config.toml
init = "normal"
init_std_up = 0.0239
optimizer = "muon"
dataset = "wikipedia_en"
MLP neurons of a small language model. Each row is named by its layer, matrix (down: output weights) and neuron, and shows model dimensions 32-223. Each number is 128 + 24 x the weight over its row's rms, rounded and kept within 0 to 255. Numbers have three digits each.
After each neuron's rows, "raises" lists the tokens whose logits its output raises most directly, leaving later layers aside.

L7.down112:124130175103140079153155145101163126144139094111139157152125141118088120148132172157151132134137143167075124138082122140121167159132134109150159150101120109130145159132104095082140147121145148109140107113115196100092111152130123169133147116136122136175131085171111125155147119128176120165119113141114087091159122137111117097117135112112135146109143121142126146133156117163127133160110140117103121108118144145117121147179147147138136093083154179118118097158129140123122125122134141156068147108109111140120183089157129141092135139104158141165110152180127124127075186126114135099
raises: "body", "one", "gon", "c", "ci"

L2.down427:116082143137120129133157127091154091107161130086166121099079128119161160086144082143122146158108125153101160162193098132111137087117140099123092160126145110114132135128152151124156089144129116123146132083139131120079141084119141128110112136152146148088129153129107139169142150122134133081184132191147161114115146154136123135104094131139167143148139113177106108162162129122125122139143160138134129119148116172131123144111126112171095127148159164133139084077146110092122118151129172123110149105170161096102122164155107146118186128084136165118132124113066130107100108139131133147
raises: "aries", "ary", "onic", "ator", " Legend"

L5.down1182:155125146105160070157094110150144134174126154115135141104108101158122076123134104135121122150130153158090163129116077132125105108116114123125129126112180096119126190119125145128159126150119139138130136103131116167106106143144118144194132102172134137193143143156119082092142116128098116132154132121141138108129085164077141163148116156107161128083116089145137151129122109118134131114146156138111131107146140110147159108120129056123125137127109150107129143102162131132162148092100112126129152103164135130112130142122093140119130103114144119168152113130139136112142100119131092156
raises: "-", ",", " and", ".", "'"

L11.down107:099091117136174122163136097103148125162122145069155130145093122135132136128129084123159105161170138107165109145158137137139150112118144109122162151151137125137117151123140162120166130111159071137148079092113163126144139159089112091133168107150132108139139155109127154147108152117135131097147144143153133148107133112138123127139118155132120146109104088115117153147080100101112145134134099112139123136156113126121125182159114110080120130103147130163146136139135075166138124134109169124091122123123135141116108129139140113136164150131119110127125145136130131163122079150150140132
raises: ",", " days", ".", " –", ":"

L7.down303:190107109134112120117124124113157162155137099143110143138076114136130101108113131135132114118128117191112144127133097140135108132153104212116106154129139112154113073103061120129160126111089164117101127087116106083105161103101151109151124073151150172148084136125088151147132142095156132120111184098129136157169145149093090150117123119085084164151118163131136127118145153121121141135125127152102147127104153123101122184145135122137155083101087069108135127105129144133137133135115143104116123069131138134124148137177099113126092136139136135117169106159137119144126126129147085127
raises: "men", "schaft", "ding", "sk", "man"

L2.down1024:145125130142154134140161121068144102099128099130154130113110125155121152178132156128115095105135116185148140127100140119134165125152122131087162168150119132123134130140062159148102136133123134137112161158122107145125144138127115130158176107140115100127099132139117167116119155118128139114132121158089108144160068123139130127148120103111160172134142081110144117131116135138118114101115120139124152127136133119124129128192112136091145126148098156148117133146124107093184119081139132136083149111162171117079098141162099146128121126102099133128148133129103114163106111100122140145
raises: "–19", ".", "-", " to", " –"

L5.down486:135146127147126146134121150151148108111099157179165108172112111144137136144113126116143140137092154151163139129126113102137151133155099150107106157106127129166156120124074105128111141139166116105144134128140130140139097132163097145123115085124097148194141115084117140151113162137163141132101151161092141104121106136131149122142145157142177144101147121119138107119131146070109071122104093136126125136132142101140138167144134135123121104110133089143116109104111146098125129129136130145129157124143143152107135159166120091130158126092104142123128147106113130131134142140101082151
raises: " and", " she", " he", "/", " they"

L5.down1087:140138145121139147107115144139128168161112091104127183128144148138156136109082145138155144118110131082095109107144178130107111117120145117124117110161131091125143090123113116111145134157125143098165158144123140121099140155166137143127131144094145090118134097128150132115124115143161152112130122123136135151077118128100114116119110093152162101126163147135129100115148108126174136144139133138102124152155143164139095115132087149106092112108112156139134129103141112097126092134149133126148134122169118145124088112131155113112154165113144165164138130152125137121063126108103140132
raises: "s", "do", "d", " Sr", "nis"

L5.down820:120111086168113092173152178109112119156111105113142118128128149095155151107173075130171122160123113107137090167157178159144092146091083117148101124101089133153102151119163105124136122124140100089143146123128143105148152121135124138135127135139133110099147079121126142112118130164140148138135108179154162142087170141157097122087077112127120119154143137161109145112115153172165141150137099172117106127130151132110145110108165131095140086073142138151153155147087150139138145120105111098099105148147085093145109137144131120098142124118080103116139165126143130085103179175166125112
raises: "i", "y", "e", "is", "ier"

L11.down828:146148106140086154129129168164122168129124074112149145149194156132128112121148104145089094170107154100160125151143088096157143123106117146143145137150169164138147130129117115106127137109112129110100138130133094119123087114095109078096124099121115149134133136099150101134106142142142096122116093166120124118118157106119150118114109122135131155132162139114124127105123140144142130103098148123130116118116147154125093089088163115144091102157121102107130100116117103125109115102149147102095082141150156177147135105104130189109115089117133099132100113107149166073098181176133112179
raises: "col", ":", ");", "):", ";"

L2.down1487:104136129114141151131117185145122108119140095150105169148128140147127107126154131104087128130157146135129104170139120155105134139121115118111109168150143116131142125115144161162122145115116135151091149116107136073130127144157116143115114134142082119123106134137072142113133132125114132126119123108145149165139123115117089124122153170117143139166125116091127101122157133150180113090106119136142113111136132094149149136108126086168083122154126132153144103124142105115090111165120139152120109122153134137111150141156160108112140108126086143128086110134120106134140186126132153112
raises: " own", " first", " name", " former", " adopted"

L11.down1130:113144120171142173114089165168153148133104148107095094167120099150135122140172152149148125065119142142104144168111151136158114150158140122126114119146118135120132113166125134102107140098106140103131104111155128115149108128134132134158122155120142124115139153144145144126118111146107099128119113156105148144101159097045101139141153125182130120144121124111150149111142093157135130093099100148119116116165170174124155122142171160110145101132093133129126106140131113103127122109123107106143102171100109181124139114114143108169083119098094133135122118152102120095126181136092121116
raises: ";", " |", "\n", " ", ":"

L11.down683:152178158135132112107080120164075087115140139138151132141168155136140181162158136127144109120122126111155100135152126127123150137145140151136122155117135123106153106129118110166117124113122125098121115119157113146138110162096121137104113118139125120145119114126108138135172123133113119091095117123114127092132150131108128181078090125128131160059132169133130154141166146083105099122124126109110124131140170102151153112133140122123132127164125105157151122120079129125133078151116167127136158088119096175110148156128131172164125108140137157145136152085141145143109154121138112157
raises: " the", " its", " his", " her", "ez"

L11.down1340:162140156093092134129091138122089120168143114117082105116149114119164109159121145085085134158101104097108142128144166146115157131146121142129150090067096110137154120125097124146135091161155150074129147148125110116154144146102149118153140139124123116107168167127163152121153145143129103132070107126109154104133074114153109144139097120102091165126144162113089109168128204127122074138091167112119132143139111158153128145179175118204070120154110158150129112123106143082142149125119129107127111115133131156135144151103165147127134108086114114124073131085124065147165124150125116149
raises: "ado", "c", "ets", "sar", "ca"

L5.down1380:133142149090145116096105135117143154110125130107142134136095103149138130121145088133128129135207125113079122169119152122107194130121152150119137095157131109159140134082120131129117126153163114155149122145129134099092189112116089136155120155139133115140157100147158136110137132126101127124171137141128120123161112160127094143165149122146120132086122150124138085122132081132135146154134092132141131130113079122133147131132132075160113089117099132110073156114131153154111104160116168103097126152119090104124102107143091126134134103134167111120120119132116183100104128162101139159
raises: "ous", "-", "r", "hand", "stein"

L11.down372:124123143105117128150161121140148174107116136161112154144123135207095176150131089152082104157102149116110155165111158105167111134141125116134159124086149162140125100138089099147128108195096138148103127134111145106172148153104134111130107109132152151119080149141125126133144126135078109129106115116168123151142157160117129121141133111137136142118124095111132117154133111164139137108131095101122129116152092146073128130107138125113099153123114161107097146123120154115168157091114151131109117139089096136133147145134126096150123101111128160122157083116103117112166129133128140146
raises: " Incumbent", "ć", " present", " details", "cious"

L11.down1216:144148084114146110108096164089100107080151084111137085140148097155141143111141117083152137133144080148140114166101131157102136157113142152166138093090099137093129093114160136143144124085110179147136113124105089119168094135167107155107105156152127149155143116159118151079117136156164101117193149115164099122131106165144145123124112152153136120100156136132117143155146098061124111143085151143111132073134107152139126132127182138110154119122100161153155109130116100110112122151061163162124135149096108138138118113139116139099111172114119130149112132102073145104112140170137123144
raises: " them", " him", " himself", " it", " themselves"

L11.down565:118105172123122096128142131070132149086108118136119167119097136086116177113127114084155085134165097144094108135111147143114134109171132105153128125132109116081126127089150138150153101142148165159099095139144144151130068146102112152141113111140135148137138132159153158155111142169094105134165125126144170149133114082161143150127134146132170095148135129152117119134116119114088114071123089141135109143135149072156153116103121155162091139108100108113138154144162135118113084155126144166148140127147097108121179157123083128153130149138101115129082136091142111179137089090144147141
raises: " of", "l", " Of", " there", " although"

L5.down647:113153103144174150136124158171143095132117104132114154143120114164128131103108129117167109160130111148135141127108128126108085105142150144116147115135120162130119117150112121130118187135136120165106138160116121142155126176124122147124150103105137134116143110115138105175132175114127122121103123120127132125158111118173093140112125122157189171077157118118137182141148139109104108125137106155125167106146109101142146122153124129118147110094135146137158147161120126091136104084133147139119124128150119140091126127178116087124163116104113122177151114147149145138123167140123096110
raises: "|", "\n", "==", "-", " "

L2.down1148:132147107148139140125115151160137125092116099154111172137078131133123133111171142093127110135165145151125140147139148129125125097146130153144123143122121097130165125136156163183132132114108132126083137129132113111138135140172116129078138121124094119126139092161098105128126145130123151114117123112118157115141130127097106107162131159125097157174162114102115109125179148139171137107089129162127110106092136127095146147146151097180094148155116166163108123128136080125109079162084123123144131136130135132125163154149131081091118134143087130110142093112125092122123179108105142124
raises: " own", " whole", " entire", " first", " current"

L5.down1291:129133103071172160108141135142136143090141137134096147165129117133135152125106118125112109161145175117152172132197143141142135114112105110132111125134138155144137127149112105175118174156126168144119149158150126130107115085124108128135116142120095131138143117119169091143132124145133083114147136138121113133147093123119113186129107167099148149136152100119154130068088124152179110156108087126119132123142121131140130140106134103112144142091147119135151117156141125144132131126142111120137179160091093134151129128155156106119113121133159127134188114139154109165118176143155067137
raises: "-", "=", "a", "Personal", ","

L11.down610:145070114069128148158093110094123126154113117156138082139136073152123102162119133111173151125109138158146136187092101149140110103159129135124101127114120103128134123139151086139170156131172158094106078111124125133094095101144119135139133130099141145098150091118136121131144155159145138118104122143128143125127125073132164125114172169103084162168094092152114083112122134122120152151144127149111109134161142143111150128155126141139092145101097106135136116168129092135122112131067158100158134082167123169109142125144084117126108142106124128102097130111151086131131130138110115125
raises: "man", "people", "person", "men", "line"

L11.down712:140138139130145125133084119150087160139157106140119190110114135129120147139124104100182168147134148149098070156172114096106134135122127146094091133124140118145075194129128136186164124131135125161132128134101120151112152092122127133138158150142132155132099132156119126129125137120145146133113148104106111196124184130149134077121116158054130095069128132113073125139131087143162143133161118125119090150111138078137165143144109155114070071116122087149091154132126123076156145136118123129088131113135114147107129119113121147144148187141170114130076141160116126150070100094101140129
raises: "ing", "ed", "s", "ner", "d"

L11.down1252:136139120137146126104119091165167113126104168132159125161104135099165122079132117154134135173149111150157100166102177158132159111129108094141149139144087095166137144091131138160121152127106134105117150081110077097146128173137133130141130101133109130114118121132133149164122167106194157114101146099165124153132088166190096114101109135129138137107111121104088133088112099119125117170144129145160138094160142179148098133065140116140128099124114136132164115108171086120145149135101183147071109144104106112117152073145140096124090114100148152133092147145125175104135114126127109124
raises: "sia", "s", "si", "uz", "ux"

L5.down281:159117113130133159124154137152129115080127123146114156138127138150169106111079114083124101117101086047119148123124104112138083134125107172142134097101118121171072124168145152113096102145102141153135155147139151120176138107103067153144108131160159116156112137125154148120123115126083120102118144150096116122140171134117116191147146114137087128125080154141118104100108154145110113100129152093119111102119145139139139143121152126153133143127110113140153149085114111142165144100119120196097096126163122133124120135180140145152156124114097124127138153094130064126145081127155149146
raises: "er", "ers", " 31,", "ty", " either"

L5.down159:140095093110152167108074142127105124140130128144143121120107094108126126133080101108130054149158136180157151159116105139151135113167114079136130111196154120147128135147115082114110142140127138167124164120144140127152102095145096115139139140125104101104105120127128157133122135147096153123144106134111119115147167080084165148132173082138173136145140170140148176118140133131171125139112135130137079111101161175138117177162128141137112138092123092090142096145141113157129139110132118131082126162127154110083099148121122151106171155149170133176096133167136130105126117169060137131
raises: "ve", "mon", "cken", "vel", "vis"

L7.down1140:098128099075162121132095126096131096117167121136119134126109134128147170106137101138127152144178127102129131133096112141121103134133157121135126166120089108089136164096146106141143159123134132130157155139126109116140113135137107078083141145122156139169128082067111172145111150119170084100142137134134117152167124131135161085144141134149148155166112105084093126123127091121100148145152177141116152132117152150177092099117118174087169135140118127106110089111129133096162086155127128130126101163112138104119135068120146120140131133137131120116133113112133106142146140180165117142
raises: " how", " him", " himself", " themselves", " herself"

L2.down1111:140110098111090111134096112158152089103136107126154095149112120115136096118146138121167129131105128136141127121159149161175101140084112113156121121153117135126155145155078149152106117112138126109166093139095145110108147148116127143143135145132140171097084119154131126100151156135138113151079118156115124115149124139132162156114137074131170131139150134136172134125102172150095167096127109168120123132166140092146130145148143118120131146140164122146086118125184105114111122133116134144119114109119084179146130120173147119091129128173096176129110065104128107119141115148108189122
raises: "fect", "vo", "ato", "tie", "ddy"

L7.down567:146134113138093107155138123182153150156136145130124115159155107136128108107116101140099126141143094164092166119103114116128151140158093135124126098119157162147131144123115157121111105169133145128127111118114116100142141096153130121147131140118159126135114105101112113082061133145135144139125115118137130123137102170099123140154153117126155135155152117111129148094131128090105159134135135156126104130127137096080160099144160106134119124163080140110117171142183128102129135119119145156176141152101120120109121171144127117172118153107125121114130082103125146128091146110099139138
raises: " would", " remains", " will", " is", " also"

L2.down1051:142136101116152142126138140122147141128124131138118138148123128144157151121118121137144106140129148119140170131178131120126130129110114122136110113130153129124148106133105126129130172122127137131117161146141130113102120118144125132162127112100113162128156122135144116137142144135128121120132126143120121112128121128130121155112118119138134140145146098123148141106129099130124133134112107135142148129129121123131134143130134110124131115118159135130125133147134110105125124139109131134121140144121080125134132141139122114128122130130131124144160114143144113145134152157136100128
raises: "-", "=", " \"", " ", "Final"

L11.down496:129093150123131123111119105163121106108158119176132231131118105148130096128107085129083121128140107150158116152121114185136141148120122120084165115149121126126130142090117138176097124160145106131123131135142130151121158138141131136137127163155146162136094145115088128128099146113134161117109109118162121083128096120094169076099073141122145108129165105113144137160163137120137091135105124134162140142150146079115116097119117126147100166065130141116103113112140117114089163140117105113094109153150141173128116133145123126132124154122116072162155146140122102136094142093113137155
raises: "ible", "ed", "ation", "ing", "ive"

L5.down1381:105172168151155116143132134163154097099146128153135108162118148113111086144153117158086097124158097133168099132129172103125137135167124125160150136182124121118133136133124122143120127135086076137147132125156103119109120116134141089147177130137155139172123100116144152116144125112086113148139129136149135134103121115127163145137166125124164098141130140113185133148110150140137121136133140119119087126175137135173124175118136117112125105156099090106086122139092145091096200088117142122129097157132182126125187091112146143116133113104159127112116125145132073159145164060091131127
raises: "dha", "dic", "dition", "ating", " "

L11.down609:093089130102147187115062118120113091095136116141104113065104160156122143118086170115143133165103161156146105146138167161113086109134169108150157108143110108143092137152135084158101130130130100136103112134130155151161115133124093098171128144149110094103111143143136103131168112167103164156141154148157129078114122141142138068098137176132115123166091109141173114154154126152124153134131145132163117171135146110136106141110104154122157118096137169129126127126161072163139152128130153070119121148142114121140137129138115162124130140117121069156149131104125147112131154132091118159
raises: "ling", "z", "er", "ing", "s"

L2.down763:117142135134113120138106118113112134090133108082142136139154088141148113165101152166114090108139115127136130118146101158130137088094122103156146103123097178099107094090146144100148110073130120124114117104140112194147112129131124094120131153102121111131134141156090115143130162142098126113131126125116099102127181149140098119140099114096151162136122125140180119156135175101092165152130151118114149160129154113189153145157159143134104109148143147121096096132125136099094081127150101117165113125078157076189149102134121136174123108119119088107124158149083091113130134132180112123
raises: " their", " the", " by", " also", " its"

L2.down42:157132166122148147156154096095141129093121129118123159127080100135113117193135148160116071132135123167123145118122118113162140120158116123114136134149118151102162136145114157133104146144132163125129132146133099134107157150127116093125147094132122127109085091171107134176120157139107150129116102147092140119086086124110150136127116124139165174135199065120150126165111153134104166146103121125130161129094103090109126149173107116110146093150103156143143142132107118105171090115106161134103122125154144102089104164164091110147134132080082146119153123122103121178106126105088089147
raises: ";", "–19", ".", "-", ","

L7.down92:084120098143120178127126144154122136075104080145131168112120091114139152107134076153089131123098126137148104126084132100125091150098087122115092123133116115129156104152094114093139123125105108136150140134138152087180144173106152113120110163130120133117138145141133114131110117143095138202095125127184117138109098095118108120136092135120130103191138129147147149139117080101143166122132123105117146134120126109120129112116135161138147073079131163115126113110097137138140138176153127117134142097168143147126096147143169154119179125144145124111120145098120133124120158139116147137
raises: "ing", "ray", "s", "e", "os"

L11.down1066:157118129127154160152154157157106167095160126125148091139142128190112119164138150136128107183104162145155178151142132152136108132075123111144132137155138153111131144144205084135141159128146091149161104112153111109131123108095164105151137168077118123123184173109117109144100117113129148123104112126115121122116123141123116135137102121134137155101114130102106119125117140091103098115058070158120136100176128110145147142148172103112088155126130138129109134092144132119130124129143171133138163139130149142115141146128095110078138113121164089122130191120104116161097104127133094159
raises: " he", " that", " they", " his", " it"

L2.down842:118109116129147116155118113135160109099129126156122126109147141175133160090136146126063126111137113141145117119095142134116132131129122137159113148124107121156131115141103118154142105091111111155140108115075143107148147133125157120099099113107154093162163154113154144134162110111107152131108154122115165096120100110142112160160101114132096092136127127133120106126132090145176139090100086118114147195150155163160140130133119167135121113069104131152094111112109130149098137135108146158101146119139120173132144136095111122133148150096141118125135078134146151108154133123147165100
raises: "NET", "sum", "itude", "table", "ney"

L2.down218:081130142207126125106118165172100141124068131144158114155163163125139152115100125151120108129174143105140149162136141127121064153110164137167138111139109091123138113121158113105136127104142122161080151141133145133165147145159149153110140091068127089142155122172092128122090172133131136110090127151156130095106168135152095123089131101114147153182110146125101134150131133123107089153141137168140139116131120111127174165172164099159163162110152135125157122142101119153142124120113119106136144135139128099094128107142123104172108156161133141142110107148118131118127153130114094136
raises: "ver", " they", " both", " there", " you"

L7.down934:162095126144151118130164111127155133110153132126144127103130133119119134117165120123090138160085090110122123115121130134144131175126115116154131129148108131119149132122147127116111124178123139106109147129134118146146131160149112113120117137139131128087133115107101110135169142101115125130159153133116141153130142087167109141167143126133145125112135154124093118120077163150128130112090168139130120118084118125141133125147145108095168111145105159123103145176111116148111170147093127136141134143077105168123137133140097076146176115091106133116163167067140145090123166146116112128
raises: "ici", "ica", "ier", "li", "y"

L2.down313:141128100106157145126135132125142141128132130129109134144127119140143156118111122130141103157132147131139155129177136127139132115115120127115117111135147155131143116131112142133120183161133123141126145157141132117101122115133130124155124127101105159134144118117158114146121135129118126121126128145139111113129115136132113158122129140130140134135139097124146143097127102136146118135105087126138164136122122114136135123128138121135130125109157132130135141162126116121127133141116120132126150143126090130130129139135140109126121143125134128148180113135136112149137139149138077136
raises: "-", "=", ",", " and", " |"

L2.down1423:134128125102111138093144133125123132096134130113119155119115145082121152108065129034149117145074153159083117118186127125107154110105186142134157134110130118150122112172144131119138139185141183143129109117141127136134114109119127132148140139095079131118101148169156114172166121167164143136142136143163119156182107129148099122110101132114156160179132160129130133144156130139118105128138109148122135164179140140148130127167149106109098101131142146151129148121099135147127137148106128135138115114194146140105112085128095104121118124112147108101118125173127144115123069135152149126
raises: ",", ".", " (", "d", " "

L7.down1224:197102126110124142126170124178112123127141106104121117125118116117131112126108145137133124181152155122160138144133159129155100142103153125140144134120115156108093088136120162111140155146132142142139120148120160157119112154103077127135120060104112130156113186129104122146130125136180153103126085109133124183142099153094134147137069102123144192082118075164131159109138188158107146071150096194113170141172128138109133114112107133136131149134149133175163151150102151157156097146144108119164173155158118123136081162154149125133185112120098118108166096083147153108142116105097121119
raises: " |", "\n", " &", "s", "|"

L5.down18:118147129129122104159118099170132185137131120140143131148062135130127090136119126125135140103120144129082132099153159117144156091131136084153122161157120145134164122105116122124126151147096119104109159156091112080126128111115142162111103135135135118150132092114135103121118131104141136138124152120133096072127099128138123165124096108163119134157120136114127125137103179118169108154141119144107124107134097122125152103152114132153150123137131143105114084162134102136120129156154200140084091136123116119096080129165117118107107140112129112109156142129120068126114121188134125158
raises: "m", "p", "b", "ía", "ono"

L11.down1249:164138138095125121128112128178151136122145120158146121141098125152127124132139108125121113145100149108151126087115138110183132118110113184140122158122106122110133093138123125168087125136130138114099153134144112144132151110121077154120149116099137148134101123140108117135126102096148127106132117123172102121133167109098167158085113134116143190129157157098138091096138099068186143159144090116116160124119099139162136146167116149131147109129141143123142144096145124156099127133078107104129107146148181172124135146154128112124097097113099112100113104130115135161105157127135122147
raises: "man", "men", " believe", "member", " reaction"

L11.down1055:143114108114141126140141132118131157191146174079148129089102144118112108110093149158146129116173177103107137110135128176145115128176155095147109115137119120150166126145123113156123113088130093128145091151139103135158135092140139115082130098161101137127144129123113144155123113122124096149108121156107128135158102101205112149146095161140140149126111134092108122130140143107121152135157174078143099158101108136148125145128148091094170146131086098122148158139146101161118151097158107145146135120141116135163100105145141120106127079126114102116153093155153154109103141140123162130
raises: "ned", "nes", "ne", "nis", "na"

L11.down1147:134127167152142121115112128064131154100163139140135120140120144158132104165146108141153108147140178138139163115123150105116102164080139157126130109131120124110123122129174122145130143100154129085135118138151093147138139093131154181121145060110125106145149112177096078085117158138176166114156147127155125121150129128109152100117151122084176144130093108077151162170160092144111130134098144106096151102180136153162154134146150157114109173155168127129101109114079079142146137116165098146122113152116120116117129164143122157141139090109135146101145118130111129130125144172126165143
raises: " it", " he", " his", " they", " you"

L7.down398:149132095069147131096134143094156156092120133140110163132135129111138115117116111128131138169155156119143161124160147110128148114125098126100126105100172162178125142100092107151136176168110152123145124155198147133094129103156139098158143140109131144124158130117142094117113110125133090139128136151116105118144137136146130204130116166122126109151125108112123132069139097164176106142096088108123137138115117139113147104119124109119148121104128116137129122129127107164150188139091085109137152160098099097149111163137147125102134129135158118139176116148161111133147134157140081149
raises: "=", "-", "Background", "Personal", "Geography"

L5.down309:096115150112125149149113046112148162143154125085117099151131123141135160145141117155127110136106132101142119118125085147124098106151114164153104168151134127109124126129124120139120111137104119139147149146144148109145164123171147114078132102144130142152140140155173117093140124106109126121160125115104106104137145098154099100080124141131115149127114173142157068127160127173136156136099135156194124118175124134117132131143081107138145163130123125131115109100117165124162143181117134124092141141114105123103102128132125121085190105099139159144142137131135149105103105142135132107
raises: "range", "à", " acid", "NET", " Canton"

L7.down1356:117108094120114063096151136120131170153114125084104136114106078122103165117139099144114117127129164168171106135106096158160135145094111116154107107111178120112100122142101124119133141104097117086140113114158044129121113079104133112137146129133115113102136162084153109133150147122171117130095084144130164142119125110139114127151104168142128156120121147103112110123199118142108147104157132159116131113117124126120114131146135124108098112126161160153079139114130143123160139128122126064070116129169136150098123126132078130084117100144080129125128138124120129091148109160082169113
raises: "ary", "aries", "ful", "lie", "nny"

L11.down502:119129155137141118170155153161117148083118136106139090063123095112116107167156103151127123135113159179126139106142103117159128128153133134160154107148137159081109122151164137142117096119133153157126120093148153135118146140150120131133155141096120153150107123154119120123099158159122181170122123136143152141144112115114129141119161161132125098119115113117107112134100119112092106148146134134117134102135104110111122119164134146168106099114114117090122128134115136162132121115119144107140190122115101150103158120138095166130152106138109114129130110120110146135133148116136098152
raises: " of", ",", " it", "\n", "."

L5.down1368:148121161140094127128127088182146165140165103116142217116105127068130122105067091100116133103116114097108131088139148143123141117142207121135164152084152155110111157140145117124202101125098109145127115134165149098115122150132142126106138119171141114118140099140125120149077113176151130116147119108158159152151112137134145122122136133131131136114151095092157131136110134147129134142147169129162137137115129146108107168174116139135128140183119142129083130120129139124148143121117112103158128158117098141095143133125113088123170145120093145137088170106124106155170093119170121165
raises: "ni", ",", "es", " City", "."

L5.down499:115116126138104151141125167151172135152148157146119129100103104105143106115125124137122111159172086133117135088151183153100068144099169107112112123159145125125168128104121131075133132172111127109109111147179152127149115147146184144102165127125132113117146130144149115099132129126125148112128125124116161092123086148151132101144147128097116143163155168166130120130175128091113092139084095102142148124108134131115168136165136125162086144138162137154131099131107162150159148157163179094101130113132151129159121114118129123144114147114138110166140088154110108153077129151090132151
raises: "onic", "mental", "bal", "bed", "be"

L7.down32:140110098093179137156146132141107117166178160133106149114121086164102169116123137128149119114125147140133131128134184137191121093129114116094114137151087125086178126105144103139129141108188114119118118155105145134123170138149098139158124136144130089141110094145173116092132135121154183134112057092155113158098186127113137101096126084126125132130159111143092086142105133118098155153121164100139146166157125117107128120122144086124150112097118167117125112122160100125144119102178136132109098087129090116124106156130096098180081137104138081109110129134097161118132141154107136138
raises: "s", "u", "er", "sk", "us"

L7.down1187:115118128118090159118105154140144120120152128096123102097107153120105134119122148097139098156131134173153115121109152128160108129124112148125128115139174141121120118106144149139147133120143149139142142106142134128123152136133127111086115100095103120164156129137165203113091075144151166126152153143141169140172101113067211143094153124154178156170179110128149156111128072111117103115164129145137108112177094129170100131144116129111120111094115142097170138142135145139103115125125155142102157136099109152103140131127098131150115179113139126115147134119104132154112115126096113134
raises: ",", " and", ".", "s", "'"

L7.down1150:107143132159112111126100108162105171130093135097126079153170108136132142135128146158140190148112162118113129097115139159138125135130114122137125116154087119106117137164132088113114144113121151150139130105141147148143162144115136100154082118167145143146149097104162156158145157135138091132112134176123119134104141160112150135181119167127139090137152127104140145138143166120124125115125100098120130137146094134164156084114083139081128085107116112123118166137061144111118117177146124155118123135158145149103139142133136107078135154097171114097159130110149134174140118162139137140
raises: "an", "tel", "on", "ote", "n"

L5.down394:100090121123144109164140091123098104132144121132141163133124115142109112172138113139105165140130148162121152154124141150125138114162174169086141135170119145129139115158084167167149149139150144128151172111134107131118081139112103173137133127122141113136119168129121130179147106161139192143130136146152147160141102082110108131119115138159129139120111138106153129124145142118124147108109092163143113141139152148131107127157126125114136116134133129113068129071127132119129083116108106104131148076106127129113129088166149150174086144117099126081154140095120151184140141110082099116
raises: "\n", ",", " for", ":", " and"

L7.down954:092142163143148160123142152126130127137102132113111125154138098140137186175112090110152102168180121129127179103122178160146124112117106149111107165132121139080128123129125157133123119132122131149132094141115133146107097120147153124132117104117129111156106107137106116131161139161136119117153133144104117142104112142077141148128089121149147177130116122089140170138175088114141128121083123111125127152159155128120125127162111134098128157150147108140144126098119115108125125118130135106144124135141152131116118131122113151123121188153099105133088100113098162106051184148146093119
raises: " |", "\n", " In", " On", " However"

L11.down1043:115121147163133164100141143117102158102126070145126138125080110107171105187131115146108105143115142146154140110122104127176073102082135096148137114069119148121134108090082101155149105115141172089151112128133142146152136132137177099127160127133111056118123184111093123110133115151106137139136130125128134119142140089106156109113116113107100154091144141158147145151125125125139112130172097146112126110158067111142136145136140153134203144110139159107105152176086118151143142140129084125129112125176169131165145130137142133150147114145142175142094134126108143148158134128128126094
raises: " their", " its", " the", " his", " them"